{"d_model": 320, "n_kv_head": 1, "vocab_size": 32000, "activation": "swiglu", "norm_place": "pre", "rope_base": 10000.0, "parallel_block": false, "init_std_qkv": 0.0198, "init_std_o": 0.0035, "batch_tokens": 131072, "doc_mask": true}
MLP neurons of a small language model. Each row is named by its layer, matrix (gate and up: input weights; down: output weights) and neuron, and shows model dimensions 128-223. Each number is 128 + 32 x the weight over its row's rms, rounded and kept within 0 to 255. Numbers have three digits each. A neuron's up and down rows have the sign that makes its largest values positive.
Before each neuron's rows, "fires before" lists the tokens most often just after its 100 highest values on Wikipedia text that the model never trained on.

fires before: "s", "ll", "\n", "re", " the"
L8.gate434:134107140138164093167181158089133097128168109079167129085103129076168121196141134109170174116099145115132169118190120143123139133140149156158092142102155158090150084112152168149140056139146158141073174135165120110159139089170118066110095136133160091158149136061100125175169070154110114165
L8.up434:107127056154135175171119075114165115175092083182116133139193153126075164155126130109163123105085134160121140144105114119144115113150132087190099172181143136125162130087147125141125113219141112061102112135091078108170143120172165115154116116125131098095110128168100173092097107169149109081
L8.down434:134101068088118094095172183112156125072144182050163112170137154137159131063127070142159132136153136194116167153138163089141158145081078179170128096156163167099125099119153170147121150067142127148129141164140146107149157144119169106076150198156143178150139150127090088108136067128137188128

fires before: "\n", " |", "s", "---|---|---|---|", " by"
L5.gate285:103092132125189192120110106148109139104195154091073115083130130161134107109115177123136165176139160106148122070208119057150151141117157139152148150155104091126146105143158101138160093128114095069098128090153210134119087111166114195069091168094144182136133162148129098163134151150122152147
L5.up285:112186119164057157187129148106133134116156144110115139123184166177180154069135100103157101144109132138151107093096130096093100066100152106122137117121090167113142137076132107085149124093121028156086122094194167128152115139124112129148137113109143150143152067132189091183162098103092160183
L5.down285:099109137144066120143128154163102140110226132139141147117177143137169113083129070150151103181119160147103083168123187096149125131095177109075151192111149177125166149110195109140177093105126095106139147144141189104158146149131096162138147154074092131139179129148148139104103140082085115136

fires before: "\n", " "
L10.gate345:122149158126063084190178151099113195174095148157088109081196175138140106146123155185138102078169110144115150145149101109130093112131141111163034138079149105169166151194147132104063136154098134140162142104119151111116120159180129141087135147124142177156169117082122157128094158117127077138
L10.up345:128157112138192184115174142178090130155149116093119146107206084117158101097075100133120169122090126134139119117150113065129110157105182119150128174087168131171124098088088120153108073144125060129098140098096137080102151125159148051114118117171117186114183117114164107115098209160095180087
L10.down345:112157100163098097127144108124049169193131087135105118132161078125133134130119133142163142095144110184114107102151131098056110134063157093113112158153117152126131137103134155169111126112122104109132141137089108120170150074110158154121126178095149161140219109159134144107099230004055132108

fires before: " |", " (", "GP", ";"
L13.gate357:098098105158139194155139155211103108089136145089086123079076195115087113124130078171127173100133143152095167106120115110130126133138093177092094121171129075114137080184172130136156162134130108166138101134075114111093129103163185109117139073168141112093089103120129140083148135125101201125
L13.up357:206127080079159151109163141133156148089130165100174130155125170122115094110022080153132186161115110071176119146097130189161126080152083136099118126121054115041112163110100122127116166196198153096093073075158098075111145128120107134152141188138082080159113122082128138113167158106135083137
L13.down357:060139184122179109138122076168119137119148130102167083093150168168139150142146129099164169137089142126133155142131087176067137170150114108116166113101131106094102131118051098180156126163109181173167136120126106115118130159108182116133202108088110171151121109110103171143142132160135169101

fires before: "\n", " ", "|", " |"
L9.gate444:190090118157093089144090093106173134081151126090182168104143154110065088170129115136114133131126104159140155093165144164101143138122129118123081148123079154169128130131154105178073116105099071156165112097178177133164158170130140170126095137167147184127091081134098113093135166101100099121
L9.up444:072163112134111094173139110159080073115118070125122133069162177159136155166059114131113093113125110056140159107173098115042123105123110143151134173141125139115160076157135141100171091127142103134129137125138154149124148129095142076063154142145099119128134106093051129148111117078164132160
L9.down444:219131128131118118141156096168171134126171105144118124182120166120023101147153108097164154084082179076167194149123089122100143116034099093121078208110192148091118114111129129131123098142113135152148154107172110172128103123120146107131177150123089134131120177097177090134149147093132108184

fires before: "\n", "==", "."
L2.gate234:062147165151085073187113137123089087128109130078090124156165138114152117145090133118146068154177115128144124103110100117098094127121094081125183174146133117103097115187146120118134145151100077104085124088103193105086071176097148111139175093152102126075168082112119122139125139125055152129
L2.up234:088059134113073126136097124096083087117104105169113135084090136106179110080144140128133169130090156105141099145086111079135127178100194120164205164132107131119136089159137124088155121129120145089084088084130125098084125085174174083052138105101130115063159110146170157158120159161148147175
L2.down234:135149135166150078102147146175116169123118114098122102158181093229123090142064153100126099205085076089130104117104131147183165078124085100135123137088119073126125146156104153077154164109129112180135157140161132156076100162133138097168157151029109136145119186151152145170128109094115146126

fires before: "\n", " |"
L9.gate304:080123056113186058162136120089148059121129162156136132119080090109134116160102119154120110070121171119090191120127137141163133140092185165109151131073152089131123158126106126158123120101141137103140124130117113150161060093124103192155135152149149171076058125169055075150087111115104156090
L9.up304:096100114162178021148157135110081138139155151116159133104080128097123134115121128127112111138076151111081127119078079151189158136092133119081136162116131111126140060119129137094138091119124181204137149111099133108163096056143166132137111152145075152143125136122075144189117149141097119053
L9.down304:103168112166123090119110107107149160131133117143114153181079140107132136152123187101111089062149132131107129122164095098157085194158123057137112136140071092151124154086137109170182138151126187135150096174160121173151109086171138151097115138175132129110098118112079099123156176039129103127

fires before: " 0", " 1", " 2"
L9.gate119:106121101127144092112151114163136123103110113048123158112177148118163128131115090132178168167159086105114120125133193146178119109129106106139160087094117129135128144147137084129091214146131079140105139139126120105141122059093122053081185169110125122124129142103175158106094152078110117124
L9.up119:125082115172066135143169123107193099172133161101105157139190072088112146149100143115090136162141162080110132174139109141107143144124143059124156133154082126109123134184119125055114117121092104163105123108045136102126118099130138125086096127116172126067096097122211134117129167165072122124
L9.down119:120096127135091060130186111123095123203123115201128110141150125089128140078147141126061123097076088171140145153179136135092096094102175143144106083106104117155163079142151142132035119094095080147146164125115152148182123082184090118109133180115152093103077141155131082151116167198068123102

fires before: " (", "\n", ".", " -", ","
L2.gate108:108134132157174123085087116157151144123138105121153126144078183122137146149097131053093085125087165192123108123096146094136061183150137127102131083105061104105173146058150155182162154138084099146183080147078163120084084142076082188105119052192131103119111130118092105134131080134105174165
L2.up108:154143168175108153077087154144156127120162142073125085128110125150141117148122102103108115105100158108207156174114159147115105181132128154104178087133131126101174124103149106163155163118155118091118118174111059150079124115180153113136185213075153151059167134192096117083108026078134190072
L2.down108:146149108141140141173153175129198129141158104138104108176122108123095123128132117119095155157124144144131136137024107181175160099121080157201189120164127090126179114100125082187089118152155103109127107195145090143116097153162132066100101127067105150080114112159151116109131133081141072102

fires before: "\n", " ", " 0", " 1"
L8.gate325:084142093142145131127110128084125098094129103134125148135103164136124087119116121110146107048121131152087120105113064097148104137126092197132192177088194163149144135153131187160144136108112165091112118097109140125134179126108150149167178117153109171120105179100104159123094199072089083069
L8.up325:094100143104118126131184128120103164097096129138081110155133137121154157155158167110120140133112100065143185122088093128146149188114068146118152126110047100194076129149101172139174117138135160153091158084127105160103104137163189130136158119137135145118149097123105150068087099168135106101
L8.down325:137120141138139156139168160114135142086226112138125092121083109135160089115150122146116173081164137075154088121190125158155207128140167112130149148155120104104159144109099123195089126164069072109169062154075183129138105119183135117132093129096104111143089185156181172184090202120157119141

fires before: "\n", "---|---|---|---|", " the"
L5.gate37:152167128113098143170144090135131090138190107147145136170120173158079121088181148133193146134155127183180097158153162150097069090065081132125184115152111134107139150075189091143172102174108157183139133161122024103137111148170179130129182116148101146079141136116123076160129134175151157143
L5.up37:115172160106123164105120094149125128104056117140155139082167101187178070167095129143107166160086146172125115105166144121108100119100112083137122147120126110150070061110127122133100161139161164134173089081130191122107118103150130126116136152144150136103151040150125113061132130065158121207
L5.down37:085134145162142112126135101148145147094089147135143111096063099131171139182070108103149113127075103043118104098082121105105187105183166134113131177100167149107129111144084126134150173112121099107169140135155192082133171115118102106122115136142115157073152071091161170054117130154176102132

fires before: " |", " place", " –"
L13.gate361:154173128133102103116081140096141121165196171100146135121117127141158078119114125099085108147174112127132176101150157077199123130115194137179120129157107128119131145113126169120152171179143158133074148105148139122119095124177102170076129140112172116141103108140145187118145123109111152099
L13.up361:193139116121126118116161111161092083116160087119132166152112111111154141128113142165118181157112118142130112194144138149102090070081111164154176073147089146071161114098056098127065125172164150146079113158112142141130152169123145186120198153072113134178164118154164135135148132110039113092
L13.down361:133138169100170148100096119092152095140101173156151113153149128134182154083136116093075168134138127106123143103201067133139134152103184112188132112075156154140166166081181103093158145155162126135111182156136119127111159159129111108136084096099132122167118147091113097094111039153169156142

fires before: "s", "ll", "re", "\n"
L11.gate321:109114140143114059070118127109161134107117187172142154139135197097118123128150104131139106122077118103117171112135174103111188155075091094111115154145096166173141120137102093085123140122141153140138185145118116155196106182123164095096167186171135098183196143122144098202122135063117110123
L11.up321:147069128100070174101123159107131120142171164193187127140161168109129114172183127098140123127115146145096119164091098095160102137127133139155134183183121164163126163093083110154154119136145122080106098158159055135078136171180157182076166165117089168159099103129087213148095140125121073090
L11.down321:179131155118180155103077194145128147167151121140121107147144151077136182120158145120115120189144144142073171183063118099110115116147070075160100139123131094124169194108157081155146105153109125133120142178066095119098093174134137187097143145154129107103156113165138085122118205114133064123

fires before: "N", "E", "W", " (8"
L12.gate334:123197138103135133104097115127111145112115124162094036123164116090076116087111053064153174173095093129133114153144146122121125129133131094108078164148087103205065146116147123094090122124124098160150108080180170146107159093068141109143151147113118155122158099092120109120148084164146186172
L12.up334:071134159088171089204156115105164220091138130144129116080182122111109082168121130090089149121145138133099158112143118151175118216135133176142087142144133103148167146099066186122104146108131108128140115104089144081096113094097166093149129121136209140167147172122088141110119186138124135082
L12.down334:098060143102171129181136107127146077155131173136115115115162129095103106175156144110109136079156142141131117117185097150162130142142183177140103118165090106144137069120118129165123119120163165149143125164149125098179111092102193127096136127149161136127122120186149095159118087087129084113

fires before: " 0", " 2", " 1", " 5", " —"
L13.gate93:120159146168173119193154137154106076060178142122132080156135119129091117158184095106184105156108125112107165127156102149131075160128143167094088096146128113113109175140187156190135127151076118150095096109103142148069163128082104147194125163145080144077157107166097094116153139125103133134
L13.up93:115063100136157126086131162186130100089158141120102108147109135114119127095110052132114096116029088147045181131157138138137117146146106136110127084125136177135139148083097114194169129125087173103092136083108121208029104090111147137135205167139199063133126111122076140166143202120118150087
L13.down93:144125187112073149130135178127118182150128175097087108102139128106121079171112138124064110073167127142156088122163133146160162136186168078157121111106115067177079142117105111165090184098143177061133113094091109176136139112095145176085169133115082111122144126104068126120106170015132169074

fires before: "\n", ",", "s", "elected", "re", "ll"
L9.gate186:131162135118140146150117097114068155135149131082177118108122120131108143142147112090165140050131178116163078152125161094163076120102101173095174131123170078124060160085131157200118112114118110129126116154162182072113129172151170151124125191141113200092086133174140098131105015109126128129
L9.up186:135127129084115172151198113112090100165178100163176084111084112154100155129173157190174154125125143130052150140123156133152135122140133121125124165045100110121125128097174146089167105171168129147129095204145156094150063135137142142097163111157157118189122152166128111084173166091167177147
L9.down186:097219086144177121053130150165094094140124137134203104159159137109135099120131118123089192174093185124181183146123115118098187209111123102154096119083127163111115152117115106128114175149151107126167120109142119129095108130119104108092139156167101150112089097180071124136124150109126154135

fires before: "′", " 0", "N", " q", "W", "E"
L12.gate323:099154087127121153142095091172083091148090197110085119090132108154142118167117144088158203129096105085146118110090099103106058095106127097086100118137144126150103080098163095164134090147140139142131167123133119059138170106138125137102183136125167157074105107145165108068079142221164136136
L12.up323:089144179117130128149089091102167128125072116116149136141188127116137127112135126144116132142172103125110078167071083173125156098131173152114136123115134106061143102159125054146149103087088073140131199114139161112109043067184123122118162191181138145126143150105151138089108129140081141089
L12.down323:174105146096142101087128118156128112153160127118173156068174133104119125128128080187106102152145132107127118118191111177164104074114135127092113151137174101184068165149117068169160170134144094148120129108096137064046145118156146114079123156105187133137165152147066161125147153160153187107

fires before: "N", "16″"
L12.gate410:140157077126102142096075097139131185136138120105126148147148168084112098138077115100152105113135080080138135064172191116145128137072142181115121175062129111191101126122122158116077093130147094108123095173122103130099145112107126084154140124133092151130130158126122128177117139136124149161
L12.up410:116173135159117149135161116108159115162110090110108146123092099181171029181103118114140159096099107100145155109126191178080176085146119085154125122152143093131151053082139180114127158047088094104137115133155131122057157100139106078089129170173098093142103174158154136139131150223172133126
L12.down410:141153095172119091113114072151171143184174152091103134111109113160111137164121170168127098118110133138111139138163146085166113121146116100161142080110176185130122081146118157153171130054105179141132115142079168155136142089136113186103147176174111150116068103110159194156144135232169115145

fires before: ".", ",", " and", " by", " from"
L12.gate253:169113100187187144097131121161145122137140145140206127073041138109136109062145130178082112120102143140127119139145120153086152115115102075134123133189127093168070177180108079140110103113142114156136159127145092131150120103137128152161122131128161129173154145077136147123168175112185189120
L12.up253:105067153113141178112160121137106179123117146083066129121104103067155158095150105124107145096158181135159128149112151145109144127120163129079150127090195092128096141120073150077119112169152060116064128171183126108079118139114112144151143122109144127186125077109169127139147183115100170152
L12.down253:067142135107110158135120074111138188136102128067106131122131121154166152170146122146099142141128110136092155180088142144139115163136128165124077104122095134135117108063135098189131164176186136121101180108156180134088108137086166067083128113120153195117132084166156160144143090067159059154

fires before: ";", " |", " "
L5.gate210:118084111145101140084101184053168146105075163111158112128160165134129120123135104116108152086130113133168087105119132142150167156181130083162153118115106098111156232101062127116076102131084128145109111073182131138142092181121147092191086150150197076139143145130118141094088143214137070125
L5.up210:145172147179135150170091109129102132127080095145070135138172126122133132120151085169100190085112155078071132122172142167141126137168172112105118133110063113121112099081089098142211071121140127122072129093076096151161127152091142083156121178165108121151143100139134109126115098107096120150
L5.down210:095087109136168120118107072117181129133115109118158095134105117148054148128178106136096140130124156134180105147132155122116128123146111158096102152119110136082154153068138165122095129125120157173083129128159114078090169119070115142152140210133175142136109178121101158173131139055111138191

fires before: "N", "W", "E", "56"
L3.gate118:091090112082179086161047089101160119067112172092164070093138105134142168190135104057172094091174127170125103084104217107158088104128144127094119149082105142116107155126098147048127162186156124121125129124125215118132154084128146115175176115085108083113080136121116177143125130177127142158
L3.up118:090135167100113117179187185159179103155147141085129075080084123158137096148179151108091134184153088111084135087091105105136150127108110099182136135100103154093070123153140199074154090101121098143125137143136109067103176137108093163120098141113118126108135127125170119111153085160111098148
L3.down118:082147182153138162136108113140217087144143138140133090095173153132124130186142119164131127096111087129101140084109162093145112168100113115100153179060081163126088129108161160123100124112132056118116137115124064116117132128087127104169149129096125124073122132086179153128129145216133088141

fires before: "\n"
L9.gate17:106109082140156162077147117104148139161065127199120118118130152100130115119090110117140110092101170076119169173142084124157123159167178172142090050146128074153155133144102075150157126133150179136156147106103122117134105113118091174172117126091097146109127194141157145105146112144082100117
L9.up17:122076138136164121094057054124170079134128229175155141117125106153121108216113135114145121074122123130087113122102139096127083147114147110139145166155159101154116111135097117071111177111134138135141119095107087125141111167141150170128084161090128128075141179148166117171101159146173097176
L9.down17:107141105110125138144166193111116158160140089094151087147086091163101123109146175136097103138108090111188100087122085158151080134160134095107147092148170152090107131136129103098128112179179173106155099153103142141123122126118146134109113101115145084100079055130133071113094177056117114216

fires before: "N", "W", ":", "E", " UTC"
L3.gate353:158140120130100188142123125145148143087143173169159108139085111086097105182120113111144139087041152144150099167190073108162164149132128170119144146107148123125082130066158051193124148171135117124136111112145170155160139127193119173095078147172118125104113136118093042138149203188124138038
L3.up353:082114131098129126157125117092102164102145115118155107124119159141081123161121125102116235169142135150132142119178120100127124079130130101145136176137116173153098108198059117089110169144139100139140131163138099131125166136095188098094101094151128128118132096107078108128089198101210144103
L3.down353:116124165119119125138141109129071137093182114157111143096176119088133128190117174140058157143195124206115120111058099102122077120108134143090104106126138151116076115125143073096147203133147143142157152143047145104173131113129179155116086047128156087171116114115088102112110132097138142152

fires before: " |", " /", "\n"
L2.gate163:066123133103163138144083097125050126093179156141148146157077166095096135080173147105127146113133127178152054131152144080102107113145096134102118086152139142155104140067139175100188131141108084121166164122111080167086133155106152124114126092114181121116178082153070179116120112092144121115
L2.up163:193143199082136173183135104075128100126167157154201174180133176119098100124095122106084076155073086095097113106133090130150098086160074148106166164083120150167084143055168145171145130086134124127157080095114138093108129104104104150121133153108086134122146179077106066153158161083191174155
L2.down163:151110119053182155127180104160102140075098101070172210123072153117126101119136124168122126180102093113168127088125103085072085093158107091123174133185097150169119143108129135153086184116114119120168167104135119085125113147115151224121151102108162101137103146055080129129135150105108162147

fires before: "\n"
L9.gate307:130121079110146100129197167093141104115100101142194133104113149111120117191126130051173121059102135143097132114112063110139102171128091186140150116092142166155093193170099077153064090162185170143111168116107143121105072110098151120102097161166073136101075115146160104111161123096094071084
L9.up307:100081130147157111104131168109148085101107093088147167144184092121161143174139108095118118120103091140122111104115125085141118154112120158174124105149149115143176116142160105110132118191143112172092140141110107151079123145166121143086117154128141107136151075129151093134128180120135125132
L9.down307:135128085127152206135056094176086119102125128162136150106130096151116088090153116184074099124148145097188130117192137146127141056043172126082092108122163152123165124065134172100126098090177130087173111131172150137173130142104151139119101122136147176107104174140108197129112238110133165141

fires before: " of", "|", " at", " in", " and"
L11.gate251:125175107131198135169168068097125131172138120135079150156145107086116124145142148152162132171120131119156188095121132152144103135093094148080147099170156062180168098113102139147226096140202104104069155105139121136131117100161131136172127145126150068130167144143136122113153121096155160160
L11.up251:160173161150112100147140118118128176123153132187131082133104115156129164107138154097137151136082187146192178151138134175091143075151131178145163091117086118143077084157173147095126171139143126076160201123118104067142138124095168140132160109154130106089130153154119144127168166129163167153
L11.down251:093107150078103104131126095165198074140061168175143125089104129112140115109138202147083120143176135156122141183120116186042077081085138114128143089066165146110100090185154130099149110168145141114161154159084103109127184097080117160128098134149124040143084111207069094125154159112075158144

fires before: "==", " in", " of", "==="
L12.gate261:094107130096177111184116103144165125202097158114126142135108174094095141148193220133171145169117084170128144142157181109087127130077161118150142092147094082155131085187107038132060110184157116153091154153124142056154092179138063112154144098133150119119139112084195170106119136077150133093
L12.up261:139132092108117164103089132153094060151164184142094108145130106107154109157126129091190153116162100129103102093113119115084154091158176122074102091152135146070126161172116160114130115095153130118170139148128139132087153152118161081153148114150173160120164141072148111178165080124105138154
L12.down261:090151130137176160062124118157116084143121083137082153078194148156150099135103087155103134159100155092137174097095110101153200188132108114078091146088160103109125086142173180138156136164134165150162178149106114106091160120128186100133115184088116109123127135135119174159123026001103139139

fires before: "\n"
L9.gate282:102149138144157122194189134135121136116111124179120077167173108111148142115102154127095107110120121133071146139095120123143120125086175144101087118192194160116102135138164141153179194134154151130139180156138160166088137103181109166083153170118131142118082107117147112217115143117136107100
L9.up282:146099122110093112119114133081156120184121170139171165131078110125071160152147169163115112115080061154112137116107115042101099128068162118150165068110098157172151135137170125066175083109106098119105137177108164200117134138155111115146139104155155110132131146084126122126097154111108175150
L9.down282:123126125177058111137106086143156093137125124102182100148102101145121080182201120102163130127170140141113108143083089126137115122169099120143166109126087075139153136164142154112175103133119132122104094167136100126131186111141063092150092097169144149126166159133086117088132169041126181131

fires before: " of", " to", " by", " that", ".", "able"
L9.gate20:110090074149119138113132107149094131152143192154127069183087131074134154093158101164101139124123149062095136148125115109140111125098198173093114125126203149137071113098133112102076127085098093167183157126138090113143128094132106197125110143119093193152121119154121099120113167137084154144
L9.up20:109125130158135141122149117164056130155054121072072095194084127109177147187167205137062112140166106061149151134147105133141082118085116111163143148125120135129148136182152068153145109150056173140158174120169151099096182139169182151125111097126080133151057208156129063120089176171095158115
L9.down20:099138162073130120163154136136110139198106129113119096134164105120137139126167087063077159092130111110121150123099112036125138137133137142135037105089162114088129102077178179100148114137177125144129181127150112086125085207114156133119153135154122125151139112111102108176110154176114143168

fires before: " of", " to", " with", ",", " by", " |"
L10.gate1:118122135139181063137175168203074103095153101125073084098109168119137118140118150141094097157139176112205138172108105176122159154101105100083063120136111106060143106166120075149157141043141121127120144077194089117152131154102136139164117185093104095153119101164076079102118144137124132073
L10.up1:166117077155172091079111149102117086176105199087106058102082113129171206165116109079110142093170114093165120129115105110071136075100136103103150160158160122113117115133076135138142137143139094138130113188117122098144103169130161155116147120068109075102142114158111089118154100173180095191
L10.down1:163109158131163132155165126062153106097119121118135132106118112147084113072198132054079093203137084123204141145122157121092090135076140141145075098152130154142126143094171112129140110066133125095083109131070133085135160126091149117029119107122149129119139149087154135152080164143137107096

fires before: ",", " of", ".", " by"
L8.gate336:141134123133175137121149125054128087113113107076102106167191165118121149120145178114140120123111157136107165179171122109080062131129186144145081169113100081116136082126105098110171129129133124131196101125131097138171092141099126184110069071114154164164129089104155113090175121051143130118
L8.up336:091119110079152123126132142164112118108130171070096071153146123136065103131105142119125124111129076136141085171135089132062146143102130122143097132121133114121178114068108167170134123173188141178144124063138129071097165152117135096102135144139177113155143099143087106116121117189118124107
L8.down336:092134144087108142072089155104098151128094100153089135145132132096065129140170126118127142074074117170172132091148154135070117136170147142141179098124133188132147118167157090127113084104149168116161132154111091136175101134170109067136174158115176129122088159085125093113089171126110154105

fires before: " of", ":", " votes"
L11.gate107:178130193089116124130126123146110098153114109129135081126145140127143129085175118114100056131117174173146140154146128087200114054125135118057150132096125151152125146176123069148183066097140094120067110142077093060110184152110153156150124174106170163112102064154116141163124179166125078047
L11.up107:108081153163125135170150108108138134172102171105099086160135129083148058052099103146149121187146127125102182132120134072137074120136145109075095174123106155186168097180123138081208080127150190215152162143069144113163084111185153148095122175187079119135163165100089123087143088172115179103
L11.down107:125155156198129149153166095129162182098143080063071115107082142148118101100100126125109123131210097123135164184117118142124106071114095095110094154120132169118155043132162118176189094100161118154122086146105163135063150125134099156134098140081118214182141171137146135077142071235128148145

fires before: " in", " as", " at", " of", ","
L12.gate281:148139120077188105155073090131107177136042123057126095147127111184151133084174136110109053109106096186115082164156184095158122115101094168121082160130088158133136071100144109142178150122150055133149136057087150128162164100145172153196071114153082150109147124183172125128055104181081170101
L12.up281:174128128097132118111112149111125138098149104175185124121089095143087080112120092135161087067125107138191140119127177167112149146162168142090102112129136097135144064165164118155102074109182085112163093171186144119115130160093138158121137093115131104141112122149122150102133112180062158119
L12.down281:140110111162167137132114133110198118155165166141142129134151124165110128155173102053147103115116131132142148144205082142138074154097140101131146076200151110119131059176100134121118070151159156058161098125114141105126161116110147151174100058099080116179079164138161153185193050136104099134

fires before: " |", "**"
L5.gate345:102179157184183079138150099094109112104116083156066119080124113137126146126116089174128134138085181126139148132184144123193127129181158151107182129176166089174135104180192139193113143170102176210126108144097062141146111151177097094106124117100154155135130100116121132137117119131116132103
L5.up345:100121135109147147151055088135193128074134103086106126142123168078139133140117085141125127136054100184144164135162063165167124135061127122104092176100108119122141179137126088122099134164117157151123176079101153124116157161088125094171136183089130137105162107121170157142137123168065110169
L5.down345:086191109123066092159109135097132140070093161167143104104130154114119101125070153137093103081053143145110137143169156142253081106113138106137173212138158171087126121098163163156125132125075150103131163132182174123133146151137077085135092150101152095121079104186170064099089101154137135088

fires before: "==", "===", "In"
L9.gate284:130100106125121116136100121070176149131121157183128083138154152119183165065120119089168112095106115138054120105173106130153099089099122124122127203145089132123186139084112155117096102089206086169119133140094043116141145163168137137147127114121161139108150129140141103148126085071114162077
L9.up284:068101115092154095137156116142195090146071171144136093144105121078141071127059183178153121149156137096158159102125140130122145121134119175193143163112114114136153122139074091120150102165090062093093145155177109175117154084123068083089185150189132173186181110145176129122125106124141093144
L9.down284:163119118093113124100135064167114074085101142084118130148183114085087150128121106151101091137099193071154147070160134173197184125143131126179117147056139113107101115101102180032187100173116153082155195169145131114105129111156104105159150140168176134123164066072173214119161068112121143166

fires before: "\n", "s", "re"
L9.gate203:125143098177095120060170187119142140166093143109137035140177180146138095102176111124098108081089125107170107096140141088137093131181138119091122122165118128142148157125139082080101158137114125050118138129149076035112181110172120159140131122168127178056146083117122197153154142193114128156
L9.up203:124166153169161113075166147111118102132117113087120076138136191173184112077109086132058127086133149048127136117176159118126090117137173097133115127101174126153079116152093115131128130136146117073098139122172098141140170130089150167110116120169126152124187074122131175132098188164102109187
L9.down203:078094132155138186116156157094081087126063105194083066170126148057110165106105070083073136154110091127092121114137108100166116142132189133157097144087178152106085076100105095099155108118150155153167149156108113133139119083057165147138094183109125141149129072098098118113112172156122127159

fires before: " of", "|"
L12.gate418:081111151142168163174108130128198137116196147145111109149157116121114082133170161106132086192109148126170193155173123147109154154109178137129093064084149214108098152167155108104166149082150184105083146092076093093153126091105135175153151156150210096118116113104049089108107053044093075091
L12.up418:106082138169151055162106110161170124148182152152159130147113115158119126085123167093078105137087125156121108162142147147123094140121123091116063162101160161112089194074123144140139098140088127152119140093045164156146170112083124116144130152134069086081157090150081116174105101072184070102
L12.down418:089147091158126111145154103153084112109155161134066180086106088115115141138176169158103149093139117166138171104153129114188134105132163149164114098086122135081172143144080164169138164167116122057136140152126111169101108092105103090170118135155141079147108110113126079110056040230102084094

fires before: "\n"
L13.gate150:147228147167128126087123112171132146087138156159166101086127171128152140184130183129137115125214088187165119117138132106074080102147149149105150105102153169157107118141120148075134129071177102124154153162162165174080140161155156171121146143140111100156092091102168120062131080127063144120
L13.up150:123125123090054151123128112149124097152107128067195107121196119100155113160171137118117117139138142179071172147093123117135086132103144144150113117134116132199143100139173116114145155100117100082118149134134111133111132189164172170111135137207188137117124136145132143096125039084158158114
L13.down150:156183079153094125142148110103156124133086103124094136129197163158098122150120086120115074088158195157110187126144156127063177103144145082104187067116193174131160151168107128156102103137163116131129138127130166094121160093194167170096113097165076183105149087140168134105127120229102094101

fires before: " |", ",", " by", "\n", " ("
L9.gate259:181131168165123138110121091147122107110165166082156089129185117135102142170106143099035111092097120137181208137158168182122160085116149171102096160121117200164131148097104080163126127073122088130092174178119113129066135121208109112102124115085123141101121132091128091128119133135106143190
L9.up259:150135175129138120052110105167114109079115082149182142073173082150084090103123105143097124150152126170102077140143191159066123101127093105147110056122121117138129101104085073154100119108191186109119112129053145081117171165176118172090121107055133179136144105141126077159122149090159149086
L9.down259:167130059179168121148102178124141102103081100091157128103120135074140122194097164129135115109052142126144147128109091108117172120168120118137151145128149087193118153158151065141143112052103115153120175095165126134121110144152149086083118145148160107200085089083088116094144076095154102149

fires before: "\n", "|"
L3.gate165:087133152126133099170086106114165090115112166133073188103096156096134128136159097068114171192099145156115114146163142135084067122181117114123113132156136081069106163101159113143084159140104120139149125111087071132041141140107094133098136112163122113170181157119093158161145105131126126156
L3.up165:102103142139130109171153117085106178131125132120133125153118165117089130118171190086130154147047129139052151103070135122112138131156138187124120128136052120127057151094085157129165177140109095116151113132198091100090135148118114113102167141110118130109090111065125129108120070183159134073
L3.down165:135096152106101127146091157150140142098075192141107152170158137084127140117116114089136139105122143134120149143117099175108138147107128104104115100099109104185095168113171094107182156120142144087173157148103114151091204091099152171155165107125142169118131144032102110100135026182170127117